Part of a small language model's weights: 10 layers.
MLP neurons of a small language model. Each row is named by its layer, matrix (down: output weights) and neuron, and shows model dimensions 0-255. Each number is 128 + 32 x the weight over its row's rms, rounded and kept within 0 to 255. Numbers have three digits each. A neuron's up and down rows have the sign that makes its largest values positive.
Before each neuron's rows, "fires before" lists the tokens most often just after its 100 highest values on Wikipedia text that the model never trained on. A number after a token or word is its count.

fires before: "\n\n" 33, "\n" 15, " a" 9, "=" 7, ":" 6
L6.down410:123091161109132122136145104139121075148125116136143090089096150088064162090141099089146142107146139135136150180138092018054107144149166165146144100076163093174101176135146037136155102117163120125110135091123086071127105164129189186140099151107126143125122020108118121098128167086177130116092104137150094090113111134081122084116162191088093170186120124075142156127159081141221148098153171137137153106123163111126130161161142152183154127109130131092119089118167193138166125130107161171150123116189113140144061137085207130164106149101084136113071135104116075128165150109119083089097133170098159105158098151128185140161124119115094131156153142138143148061120133171158129104146139139104107076130096089146187136134161095157104110185149095176141101124149159158136127111158129

fires before: "=" 89
L4.down123:100088117103046130070102127160113156120125182056092108115103097102117169155146074121115122167128127190173094162096110166119134149092130139107140122128093126100143111142156154116158098090097099126119105119164126120055145138160143111118135108160112091151154176076091105152131170156146153174148229087198140095127121126092104171160123138122199123148034128160090136191098092085150152149097130113129142139073124094145086126104164159109120137112130151168147136167127127129141145186119122102089142090156107083159131094119093147148151139126163166119186139165170183145171164113157097102105094145130126144103069127107144097154177164084134160134103184111118193180152110155168124077132129108152113122085133206122169080138150126107130125118113122186255109143121128111154147075145143

fires before: " the" 44, " his" 6
L4.down182:106146165048142108156154171099100149079141114093098127143091116112122074081195145147188099149107150098103120082095116121136102113155126134073193132126074162146167184114139073192167110064151152101133091089112168178144136151102124128112159149089129113156139149161092113171056178082104166089100114147127108154211105147097164188130154087091154107131097115124097096108089148156164163131146135216127134132095129139086155100106143197095123097135114129163123132120104234088123182093072166108106112132078106122156151085123100179148138104150120167101145183094126163137075138121156099093070144157070176105123165152106171145115119108157118121166096117153094108128163100117135106151092113129129055123082131109146103093159108101119211139133110151134104120096114110090141097064114131

fires before: " the" 46, " his" 5
L4.down598:099139137130176152143132127182108206091114144144089143131107108124096090118104169094081108109143127104133171153078154134164131070124187130100125207164098150117141139114134154108146139183164126114102114152105151141155115107140108128167102117103163119187137115115112101213131142082176104118129154083163113071179171150124111119145090119123148093172164153126170085109131139181085111135219175124179157120156102159102133114100094172116204161155139128095161181130091157049189124142094127110109112118126122138131119063130119112130119157110142139161127115142123158113144085148133061100162116203106183108101150130111197142091113084092096166123124089155117102184158042163061151127147090207123111142098108094083188096139164123162155097115106098138179162086137126112173097121157191

fires before: "4" 17, "5" 13, "1" 10, "0" 8, "9" 8, "2" 8
L6.down563:172131166145166162126145212082112116108113130095177105099144120067145078187155144138098144162126211150148126113144100115167164148106141067140154126116136084130097104068089082134141074152145092160166157133157080113115123111177100146149119111156177156155073141182139081149092113108131113116147089119080082121112096150099064163168186109163099159141106146221162111106132050115157173118098152124100069112111142143125139111179069158127109109148106105125109165110128127092111098146115115120130126200142162121164109180093155138110160130149133132089168144116130086125118147134117147120166140084125149127147088115174052135140190136180123119090167116108157157135152104139128121111195134134114119158111129141116137072171143124139173147092073143106000113214118127174124134086135087

fires before: "=" 39, "|" 18, "-" 11, "The" 4
L2.down30:108099155156194132166114108157146090161120123165133090194162087150082141139131090147106136119089126129152067117072103129160149099132084136161070205046137107088125116165108077160126072137113163045078121078116108160146149145150113132087117083090122161184142162135100142151127118120110176160081162183110105157167123161191169109119146114158122110127139116122144140136133163101131164170228141134073106063187085168166163117142120100134137110109159093120093175141135125088145089138146112122121131121152118121117154111115138084117076161094096087159125171138101111165150070108124199143120154077084139178115145111159089158104134061138040125172140140137158169115158130124086152110093074102164157100092108138079101124071128136131118139113133136172058152099140173095102093119153062

fires before: "=" 81
L2.down600:133094146118118172110089155131163109154104122030132123089141128068173136175112134063116123157136159135150118119152171109077197120138132152123110127174159101133155133172118125114151185157141154171117178174094135118085125124163155093121095160168107110137109114159097102142228132121157072091082092138108107091125133127139141118111105152118125142203151113144118184168076168094164126107138118122232122136172108137152084075154126154141143117082088111142127076117176194183101137103143105150069128112129109135127084145116090147135164159169174130106109178116122146083126128122134093087103135063109097169173097084141111133118104199102111152160137081139185146181137180129138170172144127151131104096121151100109138073127122098122125170136188097185152080130171121060062175136192169

fires before: " the" 41, " his" 9, " this" 7, " Artist" 7, " a" 5
L2.down48:124145136070125135015167111126092111062152136138110128140103105141072153134155170054147114092116097159134158122155053132136125107117149127103177137137131150167094137118106147111183140190111164111152093128097132062177143142098162148118058153109096110133178089122109147112139133128156132155165180131113072127185178120167139122096095096052118104128159175107140077136164146121118140179147125096127154120133149078139124086136132153132101158157108122168112135146139122056140165128135104117133102137069135165125130113138094102118150126111121153153074113182182104158054156049179080146095101140100130114067176078111150113134091174168149138118124157156124179163114138124053073145097134165140073060192114104096103128097137076116077078073092088165148107136080102170107144093112108

fires before: "-" 21, "=" 19, "|" 11, "ty" 4
L6.down3:105195059110162062138128082173097154186114081123074110116153152142127092112149141146171159115132094106174105184156156085150118138109124133153132111129088110119095114147103055098119179161064115140105126188166114137108144082131121138173168119152151125157092188157107163162091100073159145085129134176118178126061166139146083143102109088106119100161165114089084123164149110153126085101139004107110087125115136120100135119145126168132146118123150086161092165081132114121162133151181117125181125131087168142139100142120121155155123143062154144132131127115132126187156122177111137135121136108089153080115143158136072084132123135163100149103184196183106142148098116134186041127161136086119174108090146092127125124116123110114160144122135110144004169117130180110156140177113077

fires before: "=" 100
L4.down507:140153100092118162151113122084092108125122146095156152103095142117126101159191133113134185104144072160183104144122161149199141130099100092187150159207180070146148122114122156171114074113098143147144167122126146106108069169111066114106106178070202115114079148115117114111113139144163133128139172131111144171111104157143158124153145080079128132154107158118111112100137108110121152122122132151077118149130159120131112155103134104164113184131048084123145112132132078155152137101111071140123132107128115127105077112106140151149113104079144177133150117131095125080082148108111157135103101043155104169100102155161149118124129140115141116153115130165181096118122148124136113120162133114131135109155130127091156141152159149119131139149120142140255151133140108127117139124141127

fires before: "|" 72, "-" 10, "W" 4
L2.down142:162119085104121071097112098105130128216229186167117157118118102162123160164147171116110142105102115084156167138121112146170090134120108087141138146077134162126097138133110071138098127068111070159130161150054123102087151123116129167135128158089126131110174106153107139164166091116190174091130088150102095146138144111136106174100164096144154112096131106086077182203091148117108147161112120155181152096109115114131152159155106125128172157064128108184141092140107074179150134102120097119087155118161148082148089102095125126128119074070137120175190056166156121119145135187144114131140148115136144121131156136142138143196199120129158153111081175134192143149181209153104146100113074090112130053127146197100159148125143105105134130136130113181075116106155088116148175142178116

fires before: "=" 97
L6.down439:146101109134197139162112069112058156132189086141096098080123108104097093154145197117129116188176089141167196096118115118182183123127120211136103162074103117096082110131170150106166110113140098078139096173156139124136151131097117157164082142091069108194138104123122125111128127143083084073097185122146173094113121143147119133091174110134144133163158117149091167145177145095133086101133164093148100089113106170128122171141173096116085174136156114093167158128122054126139163105154112119153148143104135086138163147108153085108136125060126163183185131084148157114136183118116104164129154112123129144065089083061201137148103137120169172174134189117106116126172132150124148057139121134101184136146184164177183062122130125185118096148135144098171129128158108113110085127104120

fires before: "=" 100
L2.down261:170123112095124136071147117094135173100130113123072125145170071112133142140170197081092190103142158154139121113148151167149140120196084122147119145157177145102094146129129136151132157132116158131097149159055140083124076089202116153109095156131160121130122118160118138162166108133132084130130134196135089107145145156089065178098159098059127100142103141137138145161145116075131136126124096134135156065124150106123076210098138156159115146185083175074197173107200157209158106110175140106118078151132114141125123144080138143117109146130156124122161121086101114096121190175135102145115240158151097138198107110083071144119102174082122091095123157128193109067130130103119104111166129126138091125165099153186104107135151157117157112202178100121095098157141134135145159120136160

fires before: " the" 47, " his" 11, " this" 9, " a" 7
L4.down463:139156173138116134177147135089120103096115100152130199139157112165152093126142163108084115081135182174157078135134142133144113100148128144120129095101125110088087086118133111089183152156120149123132122114170149152135174140114136075161133123112103130163119111111102152124116146111071104067158097131063076082146187130202134158098183165068176136180119175146109120139143114211047127124134121087112168156175129107151151178124134171128123184212103121125135158202137126070097151157102155145093072160121148105160125091109117149135122180092119146127064096156158149088111135077149102155127112143170179231200141086095165150091117169168140088143170115177100113140137089107107174070152131092180140075138105099108132165123178143123106118117124087136095143132117134145167131123091201

fires before: ":" 50, "|" 6
L4.down183:148113134136162082139126072112134092171164176136170099068149148103131133153062143126150104125101117072155072111040099127132114145133088057103122151148113111079078135113187107165150140123168143082140104125109121112069080121096118135171134111079113098168160057168133108104114140098137117098173134103081146134144150123189160084180087164087119155131137148147084146155140147186168114123134107157127140125117091095112169171088133132173129116131192157104122206104092155154150115092161118108065063140177073149193126150072180129085154074137134104175076113139131142103143128186168193157079132137117125129132150158108135159132156160114159117078189141157121128112135136115088100120134143128169190116083132153106135175147129162123111083116118079144131189046074102080185149144129154

fires before: "=" 52, "The" 4
L4.down515:138134121105144088145105079156149159116093148155134114137163162157096152136198107138224098114140126139101129128108120134136132125130151121130176123106079104146085171125152163093150143104152129186127147148120144101156150138111103174128118119117148140153109153162126058074120167116136152138174000039110127069127110141127117109151197103163136111129162130113080120059148167117147108124137113097163055136137111135144118164159171093152156140099126133089134175077128108118082184133094106140132169129097138165102164067101099139140077106064162095105089153129133175156125079134134136133150126073076127125075135144140151130152147107169113111148140121131153167205152104136095090116092092108067111126101091174137182180157143198098160111044167107142031123097117105193154072144129149

fires before: "on" 36, "ve" 7, "and" 6, "t" 5, "ons" 4
L6.down562:103135155127087083142124169147138107123195127061142145086170169106095075134085154123101110119080161139095135066139124134120153119119088088121151100134115090145113186143145163092074163146116148121083111103110133082120060167138123172091129099092177092167120122134131140107085180075122127108200090108133131101149139196118087078205123155112159152108132091151108145083138154154152171057167055145189128155181143104128179100112117093126138071147108098094146211164117144145137140130166117131095111063102041119174159149157140129136155089118078121178136079103142144080140074128107116154146159149095091130157135095112040153151145129135107104127161062101094122159130105154073203161128162115117052184137133161122172172171112107122149154137138119139117151154081129133125148130120125

fires before: "=" 34, ":" 21, "The" 5, "-" 4
L4.down383:136068124124123073126127082136124160146117161195126138126152161141038143064131154145171132123085151109122124137128120164170108110127113088140119148137128196137106033148105131077158145110108142104148129072120145138192130086146111115121115144103112107101094092152067100123096169087132141154111075105172099080118121108073102158130114088118091126144189106074166107117099090079070151127112117121106129135155088123138085104095088097116132169111136125138082253121150178136160104098106142078117193164092154124137089160168142165108139123075150120145110145140113146145130125165242119115073139145116114130086143132122070150126138127113097113140061146109120087193137126112142096154049068160108138125161109112132172109100140145155101160113145039117128173087103081131132061168106111

fires before: "-" 69, "\n" 5, ":" 4
L4.down79:065152189145150086155136117104098078125129137131119102110126205127162128089122139134125137139107165146110085128154127103163065083115165081059103094136189075115137134119154130135133149136087112161126114066088113107152142122098101075151112101112129096158138154110125119114137133134133158104186255142124096095088101122167146102150107124112172126172131179139148147177134114092132130160146114155117152128155103158086122135168133141126113133131157118140100134111071105129110137080158107159183108128096083092144083158112131122100096107181113129131111144177097121095149088130130130127139121117201130141099176135146160125101095109097134121132142210145086089067131118185109140114104127128138128143175123147090151109120118197171065070143125113133255088097152087153129105140151064

fires before: "4" 19, "2" 9, "5" 9, "8" 8, "3" 7
L6.down584:119124123099128111107117041128112132157107128111180131147132191165142133146134133159120130179131152112126109149114101124145159127119101148118161125136099120167146121164085134120102117110094174130195107171116142222177111103135129147170076139091174102111144123113129087133143116088130095148128167085142085119110128122145150107166161100096092140106144166171132132113137072077109126121082128146099087108168073105153145016082110121161128162088147128152110237088108116141126071123097119120111122036170206149182148139101144100119154101183143109129161093120147156122096155179098174129105075152138095167132102057142153153121166143081135127070106117138149171178136153122118123097188138154082159161133112164112181131128201109128145130075147200117127100115077096194122152139220108

fires before: " the" 41, " this" 7, " his" 6, " a" 5
L2.down701:104089165121129095149214171113120161135168109167150137137139150142104148129086058138103105045085086120126093121152104041145100143111110234038147134098152149114123170127171111190146115122117138115143052089137179094144131147154081148130160174170120157073142129133125142104149119105136170097093191139153144094112140156093092089122119141140099173107183156139184132086150135123076129150166127135149166116113130146124139185141148136097137141133097122122098200133122128088095156075143129086118095108107124126110081145121124086137133159073096150136127123105108131153151095097128119101157119140129176136178175072134164202119066075112121147098132160152129044095140154114119156149123160129080110102147126119042158116127137090088135065106098102140230161119166134115111182158094114

fires before: "=" 27, "|" 20, "-" 19, "The" 6
L2.down135:099129206090138105129145053138127170155134149089125094103127094104108162085113128221150143105141084081144097123104098124185166157112092123076136154083129118112123123128098119138170106136081145116105124106140120174105095102141150129116106209182098141100130152152091113154171111113126187138103071122117107126107143120176121116093127193172094129142143153101105128123154101091107123151142130118118089156119097164094162059103125133073126105074171131126119193123138150156158151128093058148121135178144128078091096135117116115138133147097104127132104181090124162158101092148165142117178122045117104157129148135090103132138169130137083172147117098155081175163153058071082106081091106134112075137082101160079148206115067164055099175186142162153213083146140143077109109125097083